From a checkpoint of a small transformer trained on Wikipedia.
Size: width 192, 6 heads of 32, MLP 768 GELU.
Architecture: LayerNorm before each block, rotary positions, no biases in attention or MLP, untied embeddings, attention and MLP in parallel.
Training: 108M tokens, 13135 steps.
MLP neurons of a small language model. Each row is named by its layer, matrix (up: input weights; down: output weights) and neuron, and shows model dimensions 0-191. Each number is 128 + 32 x the weight over its row's rms, rounded and kept within 0 to 255. Numbers have three digits each.
Before each neuron's rows, "fires on" lists the tokens most often at its 100 highest values on Wikipedia text that the model never trained on.

fires on: "ro", "-", "ow", "eb", "ard", "ber"
L6.up365:092144152140106144119114118096179111133124125125138124100099162074140158132082120157106111119152157091097114122047121199091093073141108119162195123153132180147101101159089129127142171105142162100125114089077194190133088106178116189136087081147075101144144168102079150106144098122088166155079168134167126148131144167143126122136131187163159104152110119134128167160094109116090174163173158113128146133168091162127088107143090060056085106102160116081169087117137134160147154105099096149171168145174149106185129099121098109088050096186158173121135117078131117144126164186127078152
L6.down365:115149133043142119148108121188103105088138135239149146169158127154125062139097129157126126085146139137123091096101148093141074085120160037112074118107125163170133148174174087083114158153125092143165125157127140110149103130163120191126114149130165186144191139100059153091165137121147125098146149126119110134123084115123132151119098081135142160133129165135167132191084065077159134109093072138160120132104084145105142111185064109122133119130094094106165146101099138160174126144091115048132103129153087123127147179125184095073154141146103093148201112154130153190142122173132123123

fires on: "c", "th", "st", "he", "p"
L5.up321:154136115059106193096142129119146171171101082089148134112094116141109099163103116104193101116109157129058086152100146076114119194143099132126095093173106141110167106128095107116140144124114127180179153122102179128112189135100166149101090171136132142124027146133151083192143121143129161142103123139099115116143176110164151123167120145110133126118140106110078114170087110219088183144101119135097151105137132162088168100180135117093114105154082140166132125095128152132157177057132158130124132061097134131127181143141191098071162121123121096181156148036092116092094160134141177169
L5.down321:162142102127204091113093208118127050105115121173099075093092113117160119104168147156255161105141113186159102106145103131159117167158147057133094143167103163148131088114133149101086123109145146137161108143150119115117155131127153101119161113083116203180143126108104148132150132121121110112089058099157098129090095169127106156109083058099095127044141185134125147113066094128139120125139127193159099149162097148103106105159061106102178128118141101088139147152122108106099103132139195166118094137154145178158172121114117171088166102156142154126154085097159136149143086157130132143

fires on: "or", "v", "orn", "ig", "at", "um"
L6.up557:112102118173122183102088110181149150119163163116109152086094130156137122122178093097132055155174109097112071093112088097122163112099221135082083064138144158136108217139099126140107126090088141140075139090100106167162124121188121110148146118190145200076140098110124111081141141120097116151110119076171097141153130119118075106154094124164097197122140129071121108149130162186130129133201145141108163153094130158140146117105108055140134171098129104137145147099107161133140122131200090106166188140105082099144163133136142113177132148175144093119170148143107130179135141060142070126
L6.down557:202153130078170149160091110164156134116096144117149093092104175178165116157149092148146153148127106129146123101100054160172089164136133134184104096129118050165132093144106141064139109137117134163155102134155130127111197103116110084141158102131129146103132133083123131108126127084126086180099150148182153138035114095075149103104107113126162136196120091142086103141102102110073126165112156112188136141123105117124162108155156083123096175155092106164198106199158160062147113068140164140114148164109120114144176064164118128128141106188080220079116099132118162151126091121130132131

fires on: "he", "et", "re", "th", "b"
L5.up516:134115132108115171125112181116142136121179117183116104120107122176145126124143110155174119209124168195094100124091158108110110133160116087133117094178076128122089113143124122075141141075165191127142138181132119135143197148134115113120124139128087139097133148103140102055137158103107140078105122135133113094130131088142119131143128171093132137141119129138112123228171156122081100108127094156089153091133046131116107206128141129099150102139195169151111128123170133183116142102045156042110111131180165099145142071161122058097108165178090097140174184111111128184145114050094129138
L5.down516:127138149078179139074114095123140096097156166148093158104181091097132140079113119082141122096103104126141126162116189146187175054120119150127058114107135123144109126151171139129079127148171093109152136146139109115119148111104128166206127128165076057072142098129084102167105123139152152094168148086162092149108161133148099085095157048095103120125112128156081109096116175153148099116138164142092136102122119154113137087116164118139198129127160138167155129162135171125155118157128210135085131107140117109139107168034127136128145057189145161055175094156150181125127201140105170115

fires on: ".", "ou", "re", "og"
L5.up435:186094122131119124060136137119133120103103152056160136106143162107107146112139177165112116095144083112111106154162123172095139133082106109139129085076050118148127117106115114127173122121165142148148158156176122150094130111179121098091115137091102026082116126114129104108087148120103071131060136120205139152133159114148148099090131151126162089117154132128137171150130106118138147063166134169164105149134202103142135147140123074148163161182155115060041079173149146136227137117088177164145134068140127153106150133072063170160161126107086131133146140133165105171134112171126137163
L5.down435:099115141144133131113148114165127072107196185108155088105118097209085163162135162103130140077116145155096108166110121129171081188105127132120139153106133152174081100088223114167075162105125155129149190108061097147116134120152181089165196130121110121134100122031172136120131102151151148112144154115100116077151108082121144104117049075147120140115118154116113155112091120127112149096151123125142079129169104149087169084180100142135149076126123106143174108197137123138135136169094054152100117176138136154185122155138073187137086144130155167109128112136153157063138099089138148104

fires on: " of", "b", "ed", "ov", "orn", "v"
L6.up675:100055102172089178126104119137133089129104168121061170128162151115158094129108128142153120127139138104135051135153115141095148149148088124152104095082109122149128147127152155130107115160090145138135145189179110110155141165110124167115110076158093099129105097118122109081105062112201182070128144156118177130163117127069108087143173129114092041055090130068171119149111143188097151206148078130141122140167168149096140128112098124170103133138148106134106124118145093085156105098130181143139149158092141122117109099155156139100101228117173116115070213140165124202146154136142115106
L6.down675:194142138144118145129115153196111160140107125144147120068122165119137064151122154175141147144126113127101149097122143141097094104136145149172117135100140141118158142132085096119207136097130114096142132170140176142179148101107132180117112126152164146131072188122125146122164074125147113143129083148119151116158111070144169097202112058190109106119153074135111130141102123145150072071154114165206154178098088106143125065187133105088168189082086138034141152133106115095084106117151142170113177121101047115136138115131104097129117179172103167095067083094109077126109133157168128099

fires on: "og", "ag", "ap", "ave", "g", "ok"
L5.up756:094108106147133119181097166096112141099090176152170143153189095108132116173124124084131179108155114112174086071165176149126138134115072181101140145102125114137104092150100128160146089090091115116085128153169146123121160139138114035105092118065134053131120152157122115143159145082085118152092106096154119046178126124139115164162143141113114081140132177085177121138163151091147171111148119131159108129095137155096156138097110133129128154083116127127202092114135128073064101151142161133181148195169102116100191140135029109152135121146179180146093148143134149171074171133137120063
L5.down756:136158112164146119146088092233150130104067164185125127122149089123126114098170191127167089132198106133155174111169128157113117180136106096112113112139121139179176144114086142100106149155126141101126166123064157092151134138174136104134134118146088125127144099118144135193076144144120125149072108123119164117113102062080047096117156132121092084126132105154121118129066166153163117095134135130170081127115126134165131100116118188099097169046149141081164131160148167138137141128126092095077142199135131025192158118122135144158131196106136087091115116111121129091136194140111153073

fires on: "ave", "c", "e", "ol", "ing", "is"
L6.up701:145094181117108084121169123138095085141111150155105057156111101155167161148127158130097069138147167132149120132155158158147165110125096064107135095138096134125094128072067104108117149082105136103178061158136116104162127143093122107161108177097201164160149117158085109135156123116095156165146119107166095130197150182138107166169155136148108108123158147073135089124098117142107220128096122124201114152153167071158131107177201078154141102107073100149097131125125087145070230144133096133144095134143132132068099101136139167137124111164098149096145126123137106095113192123114049116
L6.down701:152117155143178108081068144062140126132116087138121114106123140147109121117167175156129161165112093126133122109130113148157124146181123089114203062104101055144142133069136144080137144194076167127138152124126097132139128133094129145172135148129081156104108087155152154137143103144134133108174123226127132140144129148099146101149146101179127072145113118102128136118169180139159121153070129209141133166135086163128137161136157082063057081146197124125177147123143163064096141100147114107172138116136142149069100110081052051153151127113097089117102160189105110196131138113107075141

fires on: " com", "per", " Com", "op", "ost", "act"
L5.up297:156147080140122146111132162107157113132204067142150142113148108123143164132106157127187165167104117161088162108131154116091190146122086187140077137115168095125110076092096133131124088113082090056169166101237156117130124144100134141173115130132125074126132209179089155113078129104161089135148161102126085133137057201079108111129161107101126120077120119174099125140091201127075124141137164108124133071118134157140118104115148157150130147142161150156123076150112192096137143132063107152071124204132165129079098136116148115109141070124143155109180105074129134111101092108113137112
L5.down297:107112156107252069118146138098133167133101179115057120178084119156162112155141151169196072160105154116153105125136124128112086073135089150122166093108109120084110119109083151086053110118124133116152146085136171129154122180139139122142177155096120200139172122134158118183069193154113089116115124170144105150121156099145100071092092105137108172140138145098080147137124168119108052108138082179127107130143106081109172137164105135081146143190116144121148102118068130131097146152146123210137126176083097159098116128141106165138164157161156097121140089103113131127189119099084095134

fires on: "erv", "qu", "ip", "he", "v"
L5.up353:135088154136105143150170162121122112169114141144064141192096188160059091153061074146168147082076192100105124157106139127152146085168124173154104129101075156136090096145104102122113105146168117133152094075126136162181186072151145162174116118126104164104138165121186136151137166135122089185101149092083127122161108107127126077137079136134132126167138156142156133155131134099085083159073174157131113028119092115116154141119123144134076144110089174088125069138091186113105085160099162113148093121086079092175133131184095190093179115145117127173127160094135129123138091153122145150
L5.down353:117149131092170133106168144077122228118121146124134085112109204151122069122179061097126138114106169175123127077126070165115153120099131109117150148057113094093159160126117167171122120114106178164123160153161126116066155161090127139153103165107107169128143117132147121197114106084082117110159141149157184084178145135130179139143103128143078108126113150164084141134106137135205146099111127086146131128094161121127155167135106142169122111114088105072115090079138106069142159161116152146133139075169125157068142064104170116152072212113118164127151095105139141158164159080130053094

fires on: "es", " c", "ent", "x", " pro", "st"
L6.up562:110122126149092133124125101129081084101098061121129100129180185151128116133108124149098126191115120115118154146126151168155153156116108110171148143129044085178131110108099113129144131141147136144079092080185131155093117187098060151086214119160152144104127167045150136101098165104158149178099177143120108159149071131171113131115118133112127165080068152116077135151161128094106112192131143091146135185117121126169120159112133082184116116123129168174103107150133133017037093181138144090143149097077123143109161108136147131119110140137135207160127160173144135097076121144108135146
L6.down562:127076155150152119181158080091105154133096142057116064110167162069166148132068121052084129122128141075114113129096180104167177149175098111108151171123131220125094177123151115136116096109110150097175157141097174099105148154120158155160110112082117145143147088163093171158131090095150176153094133119111126122110107113079135107174113134101166124120185129133116151175080112117120186081136193114137167131077004130113098127137102132132191098138149138174093079135107065088126144120106119122123160198146147131157135102117153147165082153150143137155145101099087164146139116101144143148

fires on: "ri", " ", "ut", " b", "T"
L6.up240:110153118126142142094142104127109108099105130139157163182110155135115167057078138132116143181140164164160096148092133133165132173095135094158148101127114138111155138119115191139179084111123120095123156089163091136170148188126147065161190118157124163111123126147076125091161111105089166135127106147093203154097080179107147143147197122079100042103021162070168167110183144140133175122100051131124085157113135105127105134150160121166131137176122121137164106160128132170067129088079177141144163045182098121140103083110128117124144130117127108102096142086156161125123103111073104147
L6.down240:115078067153147122164150171151166102124128123127138120060157162087060132118155192130124180094148160183124179150171148142143132161123147111076122116049153138083138105166158112120058126136081147104136107149171087095143149111119168142084136103135059181192163173164100092088176131129123112076109126096190079091115132135068080099101133172137138171113127079127136170123187100172143079141149122103153180121158125102130126145131106102128135109202066153123125148128110161160132142112150190080102122158107115094102158130099131114093104096094111181065124105123144150091164162094141170172

fires on: "ad", "al", "r", "and", "ub", "ate"
L5.up404:134173110172113153126097111176155116139142134173161127135090091092104103172149129094091134131183098160139152101116109149119128075065139137100120158123143123169136138182123086154156176108127085129126174160171139087148147143128157048140173090107112205171099116110097109129098167129108175069131158065144143164180107094134112131101075144167102121084126123172140146160105190116168113138066169101164112142165057150101119134141123144124136087103121150111108109125165132071191134126090139088203071143137036114116211055117119115139115123112136186137138103146137141164095126087137071088
L5.down404:121041123099233170137094164151125131132109154148134162115149144128104120143114111194172172087147104100179166156093143175084112128123076112130119104146113109149143134143133162059139137104138155140136149105091120103204121175136145090103070135115125081145110115147126144136105124110130124143068152103145117104102182096152135148073224104072178118143100120105086151088150114205158148095135139116125158100135132124162140124091149079142179096169155068032115195150076153124142145162172115171114110138130134162132043107155088083143112157125120095121156121127138100097108109161138082168

fires on: "ic", "av", "ac", "'", "ol"
L5.up434:109159106087105131138089155118122076088113144185100075147156174168181142158150089120143115131057148148133123080180165128123123066109014106134096160158116103128158085119116121173109155086092114111122146125127119124118092162092112098141146150110175142132140102096108162110156189080098158112127147106209083166160118152145134183111120139116137128162126105112049116131121114116141127165160092096114177219176134098108080141090120098119185052113132149142166074142176148122110108150111081217105150102116088145160168110116178128141148128133106075123116128107136146144117166168178100178
L5.down434:076096121156094115146140129183133169109167135147168145153111136108092105114118127146184107186111100140142168091115168165143135147111128142096080116089125109140137125107158112118116139099165183159123174137134132081079086081102110167123078142121101118135130147052111091127164171172104168151096157146180093115119131144174142113141147073123134130135152103148064103191122207084138128159088140143149132102105086119199172084149114126164097150176121129155071122131171107157077128119200153091047134104139176105114112044168157146127137142133136117132069082113110186172094157142049130056

fires on: "in", "am", "et", "ill", "r", "0"
L6.up669:142106112112171186228129216156119113091204129138118101101072167133147154095088123111117109147169154163154165166137098108106094106113140134111128142130152131169096070159114087115118116112120117092148185156145148099162109093111106094182119142113175139124102165111126115090129111169080087089161157113210164074146135135088068145107082127114146084117173112144137103101125100146144142133087123120097133135147154129142087171087111142140175066119117149129094152157148125174158103048115134156146088116160145138133195156073137138163100133184173060107161099078147116174122111099139043173
L6.down669:183112203096132083130136127078100112129099095127140169134129155132072141118065137099118152141207175148097113103104089118168150119128113071183126171103113125104117111092099144126157148155110092090108145126116105116166098089182076138138154151106127147032141089155141150123136095097202133133120109129184137135125104194133173146172078075152083104172157177090145134130155145114122106137119149111111129242063141183144159129157084098113196106138111126111065166128110118092089050134155151198145088142137134151139175133130138105153115154179109106097159098119106121123113110129158163110

fires on: "t", "ut", "ct", "ect", "ent", "ce"
L6.up303:156128083149099136106106113141127209091144076115112113161173077110081119131134147164149138103091079102156190203130110162150127138134093089137119132198092122159108172089105106105203134071151102113163234125111129150080094139131052136150143032085098114147108126061154096172142103104178114087131159155163178139142129105174158105133149151170150093113142079087171128116161107124130079092110140171171171120105087133133101107137132125096090097096160141141157126122141072130149128159124135179091165096132116144128166131154123129099168142136112112188184074127156106160179114099102143129
L6.down303:134131105140176130112088113169116105086138159136123064135152105139124094111132082158181103121148127129200141182138115069161082096134193098069180083130137120094094118112164107176137138152138140114179103120125148135105098144095151126117135112086139141146157109108104093152054146161144132150055154141159120171149207177196064100087110152103106067138114141098160159100090083095120126178106181122182142102092120142139141103148139117089194156119160179084087105101157156095119087124195115079130151173125126120124124061120115178114169109096150061178129096170112174096168158141152122114

fires on: "om", "ime", "ol", "2", "e", "6"
L5.up496:108086122113167089184080182102187110074046117125146114144150087080138148115092131185100156153113099097133155124130104143080094132138131164119125131123128118138118166139174153106120122099115109122151149124138075161144115124132130162171154058104086123204101118147162111137114122126118093146111162159132072152088090170161165158122123128095144149203133116074113125071068163098124133163086081103138120134190128103178112143118126046197167138060107111172144080203118115191135158111094115055142126129116148112154118165133174073188098146131186144080136100149124110120099161116118114174
L5.down496:139121152164080143131128132085175128126101134179151107092094180142115142128191158155166104133112187155116135129192190162130073105083114030109179138084131047120052127124100177100125104157163113128123075102189184123113113178146202079116132106135110078164120077145127149122080134091133128083130130121154138138106107200149095135116149162156155158133136140159122130142129134140156135165093165085087177130116139105082120123085117108106172090212125040157130137062133174105095140100097116127165123136173099135101113093089125135161119101121132117164153178158069110140123140144115120097

fires on: " v", " V", "V"
L5.up369:159118189203086158134103133149095157166107121124150142143123159160084122125141186154084143097122093167054122125185117133116145101123175172145133153123095065166138147182061150155133157115129134108123133146132077129141119056093086107192079141107121131067137142154175171072080110138126134119113128164154105112109142183091107109129161135111149084135141107161177107148122120087106174135140118102073100101119043106156067118161128134205145141144167174114132062082127125168195123125094107133133155141147097097184086162091105168143089172118082085126090116142150119117137138167083199139
L5.down369:167108111083099143196146080073099091127116117194125169129155092166178141078130106114117120169100104143135129082126147080163121081113109150154126137119086134098133135163067164132063118130132083077143131142116103101185132108145093129149133094108157101098147110134170180172136094093130143153084147129100112108138141153141171178099192151137174176111112111130095130128131099129165209085102159129102134119165169125107148142092176057191124148111176172130168114024102150118108147146131122129165204130091149063150111135125138147107040194135105113181120121116166128103110094124169083149

fires on: "in", "r", "i", "es", "re"
L5.up510:127198105140136104113116151126097138136102131152124135093115155156164141096073139103114126120152111086130103145171106185128135085135136015107101143116166168136124099125084077128112115145122103079102096128128100113168140184165174136124146162132091160190111114165136130085064133149126234084125155137108128144121115125147169089149063098121081135124081102114204102124094132121215111184128124113122129116151109093130131139114152074101136107096165169154100066106137191169078139120120148126136154137182125174198080139153110132117090162139182058116151199108124114146181153127157095085
L5.down510:168137152101123132091160108133123172155070096144161183116144104066081141108059141122192155110131125146099126105169151142163132089108135141113036140136103156060084155144102073059136162172109134157109125152125122183181124111158115167081115078116159116123154104115106148132158130107123075111161094145183094116112139156113155177109074137072092126149179061106117106136166156097146090162128142120159109084116109127137096135132130139049109130145073164097123126117104157138203130157206104149120118106152158088147144172114194144179163117078127149180184120060139112135137095175164151124

fires on: "0", "ive", "ust", "ud", "one"
L6.up9:153124118126199116112092108107150078120114067136180118133134106142077139145177105163158160162054127148125116134085109116131150125144117159161110168112104122129100119129107052159162090163124127109137161151158155111146130137194086107157111128145152095158134128140145108151127151073128069065123179093128151089072148126064160139144095136123065165135191166084129105117143181144107096110119129121101140166167105108126081073120144184115106079206163109078117086111104153129101089182142079100159093112113143165181095095133124108125104121145194143205089163197160149204116068107126139149
L6.down9:109119135087149148101179124200108150130121045125175135132078098085157155162130183142066153183131121180149153135124083149145107145149099157125102128154131083121075125173155120154065140116105103149115106118114123175180144170131098135069150141133146100162131139140158127123090150113191092095130122097167158136140080104112107219095106076101048097143108122136117208140076162149072167129097134094088133176086136136143167153141141095134132148096124112115152137120120114133092123091125112120156126094154146131169152112188097125077186089107203168115107094139134168134155071065156070188

fires on: " al", "out", " l", "st", "ast", " s"
L6.up673:108144114118145165089156140115104140165080140087113162119076135132136122163099175130074087127174183125111121133142135119100188151239115113186056190122169075123195149089121125127097126144080142115142112131142100062152104142131089102110116192120138139148149142170151141200098059145144100130159109117109109154069174153188206118168175123110154168178178145155100056165131125114107143098109093136167113097040107086124134124126103093105122105129097165134165126171151137095099125121120141117133144157145119180086130118124095098170119103068118104105143105129159115105086100116149182165
L6.down673:103141090093151130126118150119126149160115107156133099096202070076203081163207161191112104094149127187147108109152099128139099129057104128114125111120150141136148100161129115107110144117148141107154153141142149139104091181112165126133136104166143116139096164175172095112142117110158122156175125149167085149163109149098111129061146095101121138130062122141111099150160044054111102144100182184085075157208152178133091101109082064132125144163156117153132164121146120175154097107111192137169082144180098114189108111070091129117140184147113090089137163155098116120123110096115080100

fires on: "qu", "v", "ul", "im"
L5.up174:130190164158117168123076120105137097109127172108120110094067099097140097118136086121115191071095118125146101122210153111135165059137129125131120156144100125103121080113129130148145118137114042179157132108121126180158113115116118080111115138133091109149103104091199131139097110172164136108119139130145123121117180118176066064169084099149117198143099082145159110167127142148083147072169162179173121144087142165188141130153159130185136099159083111155125114083081111145123135140115177089198119089122135058150095138140165193074162130144136132153152112127096128193119048160106148142
L5.down174:086092108165147132097064144124121096180120145126103096158114147114136096165114096107117140202121188160106107132110164169141064116105126138097095132173123076147127104187160180159124138124119168106061146158135092117136116136173194136118128193069130127107156171127112090111124106140147125110165164117118138107114078163145081137055145146146133107127155151093114133193108142096211061106095083164104090152121105156180155132118103180079110112140113120144121166104092162197121160061134122109094194132105147162119157110136103161125045228127112122106119124107129183065132160120123115126

fires on: "d", "ed", "/", "g", "t", "ver"
L6.up623:137111147092088140094140168114089122093103116120139161116151104060130106174123145119126145205128089096094140111080103122139174084090136167079100156134157092125128163099154140148142117173152114105153141127071159119166196123184116148128160195153089103091085124133128084111145109142141143118078139142108175185149100159114111126074125143163190115144162149109117116064123168165107168146123138077122109152106161154124155132213118123131105089117120025140144120159125184120198135127112134100113135108123123216122132084194090110186152148151165116069058105115166072173126145083114092152
L6.down623:163119122173082097160135096114162161148134197129108107119133142124111104077147133158177187125128112167180123118162116142124136140079115081230115143155147108173124156124064147145111127159187131150172108122146092086223135109119136121117078112190191065120121184143112115171173097120133129085087157102134129050176095051085114095154162147050145104124108123105152114093082121103138135136165151123119173119118115109195077142156127168151102128154128133097068147118053089153125105106114137178144138134132106130091148206106114105127124112064096168127123126088115159122163131141116113114

fires on: "op", "ce", "5", "ig", "ord"
L5.up41:142100131096104133180091124234118168114152116108161112092066101091169165113160087077118117117125104148118072114070116176112128098113120142126086154151108129174139114146129153164136114119141141186120132077150112152124096155077128150143146148081182078135095221096132125133109104128168140156121155162163145101203145093132168085078123130162166126112162088150144107049119118133094184109146124133187194132071096093145106147152124104137121140103110095095090145126166093090090136125145121152111123127159199181151142151151162149122145115084105116113095207168091172073061160158127168141
L5.down41:080211100155130083087181185155167112162151139157083158096120120117142150123165150134127118118116108092089118137085147036117088093142137163117130043127126114145130100092125124156110148157110063144107134162112117147108114187134105145099092158188143123143151127104072155126151071121164116157152116156128176160119119151167152104178118160104138102126177113068076126103112138137163142111157081097126146086176111158138120184170068132117162093128146185130111174109121139186114047074169161082095115170070116070152161171145132171072106169116099084141109157154122164117084162161107121105

fires on: "ag", "og", "p", "ition", "at", "ar"
L5.up606:151100110160155170118074089061113134174153141160110096132132153173173083142129130097082105130129162158135141128168153120135202133181146145082123173120105128113175134202099118105172134176140082111133169139091149157156151154149151130127120080122131099140144139140142089099137113098074046150149095184134103167166153144127106145135051106143155124166117196168117125117111099135135157117160085128178145118091090178131126098122139101121052120135101093158132182107113131192098121096069170151124102119103069137118184125056059157160120081096028107079084105127143160109136157116131123110
L5.down606:206098176125117148163080118136142141147081100099191134123202108138129096158110090151140103160143100096155118076158106153108002124109104125152128129152116145152123110051115153144084099134021131118149155124108070100094150092099149120128170078146141171119113166108093161146107123174150196170151130109085163165195111102130060145116165078116112172147134177132100154101146134115178063130154071150114103112137173156124150173131077132114162139133121181141102126106108101145166105125134119111157183164140180097122117131121119150065119104142126121142107104116124117188138154158103157075

fires on: "t", "w", "ult", "ic", "s"
L5.up484:103144204166118059164156214093109112105107121129089111172127110168161125092127079115109157079084148124141082112128155159112164127125082140180105144113160140099141148179045078105073096094154115101107124107092105142143118126187134113092147117255092133125141088149137129136141113114123126078105081103093133099189137131129152120115106151100106161100134149116161135141102102158158132116095095099120107141169148116207176114127111180124124101160159125126117125131130127094127053083087165142111126159137127100210094169115152183132129083144164093136107137141142137178074174192082144124
L5.down484:115095125115076151078114085139087128164157157114158190126117174085038206123120098123129163132103068094135096111176106185105143137128096174147116140095149165164155177091087151096103149132160119093086165167136129095132135123151085121131157127123170129099153183147128169165107130095184106124124101133140122138171157133152136122113112151136148141138030061065136150133107087164121163112150130142095078098163136165120135145129110137127135139126172112093087094080129147082165132187125106132110098088159127115129147219148189094155116105127214059123098122085104108166085146184155077128

fires on: "ver", " St", " the", "ic", "em"
L6.up666:088125101144149158113093114138069146114105103122087118137079147166144117075120176128124127142132090088095133118105100143088133171142110127123089084126127158117134141122122093078110071187172087045090115133161146138177144156217130104101124121192108111162083120113201090099175066126083170190183108165204145151140124168180169121116124160108195147110128125123114171147117127183100164113104141095130091148143183139090151131102126151079074142149145124161126096106085092176168119135155184126122077133137159134163123124105135130166147117164068110174132090125132102134164067113167068179
L6.down666:129142139136142133110099133125107116141104148142143119105170106098091203170133145133159154127159100237128126100118165142105150184067081173114131172129072100095147104131159134135174138137119124200087058158097118134135162074149178111179117166131144134100090131114105165142121150080158093180117185135089149206139129106078141195183179172140103133136134115162123076082069082173139101165101134124150122118118098082122111136135115154141143117090120138113170163090139084155122147107099115099115064127077055157116142186123103136137126110120137122066117154049152075089131138153083176124

fires on: "ord", "ign", "ation", "ent", "ount", "op"
L6.up179:056131119148094139143136131124188165107126067149154070120130111122114171113157120161123138158126120134181145174136168101103111144128118132128081163110041147189108098122111143093112127050177112114133131119104169066110130166112060087195138142125132082151137089131131158134166109127175099158132150096062107061102138137102151093129113188111157115132192082166125131139187165129178132139128104111156120086134120141177126104156145130043098135131118176083070140150126093091192129139157114154115061074139106088127142115145193112130120147083212155127144118149084140167125106167111109180
L6.down179:099149093033148114083128141130170141114070106103098167100197113125158137172161111092103194177137105129140178159086153107128111098125135144140203141119147145134147130078131148158068123171139145098165123128132122122088147190111148105107093109149072123120109109078114206124117150142086158171153121145119125131145139113073128107136145072104162161184132129204074142086138114099123134113079158147121081118153198165169131172089127144160148109141165178142139101110020149131111126178163109090090126150130127111061121154138129110083110137124092135107122163149090073063095131180171151105

fires on: "ent", "ill", "est", " b", "b", "ct"
L6.up342:080127053197138124145117118109105131124134094134175138123099097170122159149127152169144131149199160122116101152079154095146098151115137153153119161119115177119137161070133124117148121171146095165197115091163103145081120190134103158167121092123133123096079237105112162102097067197134126090112101146107108099136105112074132125137147108162126133157121170124067146084132131176103136099106157106090093162161161086146169091123116126161097063144131132167117157126111091103127140128104096147112143175110149210166194095123109093147177078189180082121129113126166149150109158105042163094
L6.down342:124149108085179108128184151142097156106172150124118167127224114141103151096107076037133118137128185166179136108129156105115158100152152081185094091126164175101099146119124143111113139122162164177138118127129087096107121171086074154110154103087104135088136084158083151128094083133126197188129118129157110145148125183171117179077139106137109108103070097143146115142144086092146086142154171103126102128128109116103170190098110100111145161079105141151134154090164149062154153172197147150082168086141115080110176120127060147102091098145152137096168158157127085156118086089145178109

fires on: "ot", "{", " =\n\n", "om", "ver"
L6.up231:111164139096142143150152080117144132095105108108155121139124113181180113188088005177083142146137154095097128136145113153111118183186136146117088155070099096070164238133162108143155134113124130079184089125204183119126155105088128152182161122105133090162122104097055081123122148118154162130165093160162125132138119116162105115094073125147122189099131117095124098104090136150115170091114129131141123200138114171099114194135106148139111115086160179088064093117100118127147097139167114166143138126072118158118174126104117125132107144186092096091103146119137133156111163147169096142
L6.down231:168161153168097111122153099153150135150127063113162075144086110120172145155152115085110158141121101158106088189164032138079153109153139159139134081075127162117134118140132134161159137116132132110082112119124158159132137110122161134076158106124133107165116139210123132172143140083135095138110171174170151069181189130104057151108159131162084093158077088156076148146108170142091114189162132114091105073185133104123170050117110081138144171146143173078100100131117092139128113164129124137133151091150145150184100166146112072100142188125150064102105096085099130131143145077177080122

fires on: "p", "s", "es", "m", "b", "om"
L6.up149:128132102112112144088126142138133107132084173138144127114104083120137179145153138096132065165198131166096064138131092160085124176077156095121117157118105141083148107081109066150138119109143086149089119083115090179115146102159128104135175131069145093158157161138154138125132163104150121117083102142175080152055112198104142173198097122096069141111127112128144092146127102136146140118132132159141029179137139101108090110145093191096184153149112156165091140099146162104133161116174086131168107172177109223146088088124124168145128104193116085103095192129116158106116180123120099144
L6.down149:053137123125155102117092156134104108103147146114144072107130151087133175117106161145144155113122170188125174085103084091160149094142109124156123141125119139109125170126168117104080132182153117191092102133133124101173061157101124126126143138242102115180076117142146115150110124085090144107125158148130151156168113165179088132099157151140113117139134128146116142202131134117143108121124070122196120064121138116148115164151095132149150047128133155128092147132061144067119094024174111149131150095151104153071100116118146097181113109201123200113127103128141129131166114131133196054

fires on: "s", "ear", "|", "t", "ot", " "
L5.up371:125141106129135134028169131109142110141121145124098177156137193120098174104163085091104135092081130105127156115075135142195144134138127103170077115058144118134155132139169124124140084092158107141156131145082147123092147096143134073105140134194158092189144137131173125101134122127143109104151140140148167102162121115139084117211122090168119169115075192198159145170146090108134128149147121121059117132122176151046179096091141080208126134098163167149090114072169141119106147095084158113107185103156099135134175118141121102110144111151084070181118118088134109154124085147141063150
L5.down371:121113125096158153124119109181149089068164106158098151141093076084097120102127146092110163139166034171116178109131152143122170073082124092132133168153102160167141119119138086158169075125142096097149144090045118168121137156146169102129142105136077160089138223122108151129120108113139130113086157190082105119121130153097126190132124111122147121190121088101127085120138162041118124169173110158148118152073153142134124120131141133136129113108126088136135108137187049082123160180090112095192091102153181092161160197164154133114092100082148150147111151189159108099116177124130138150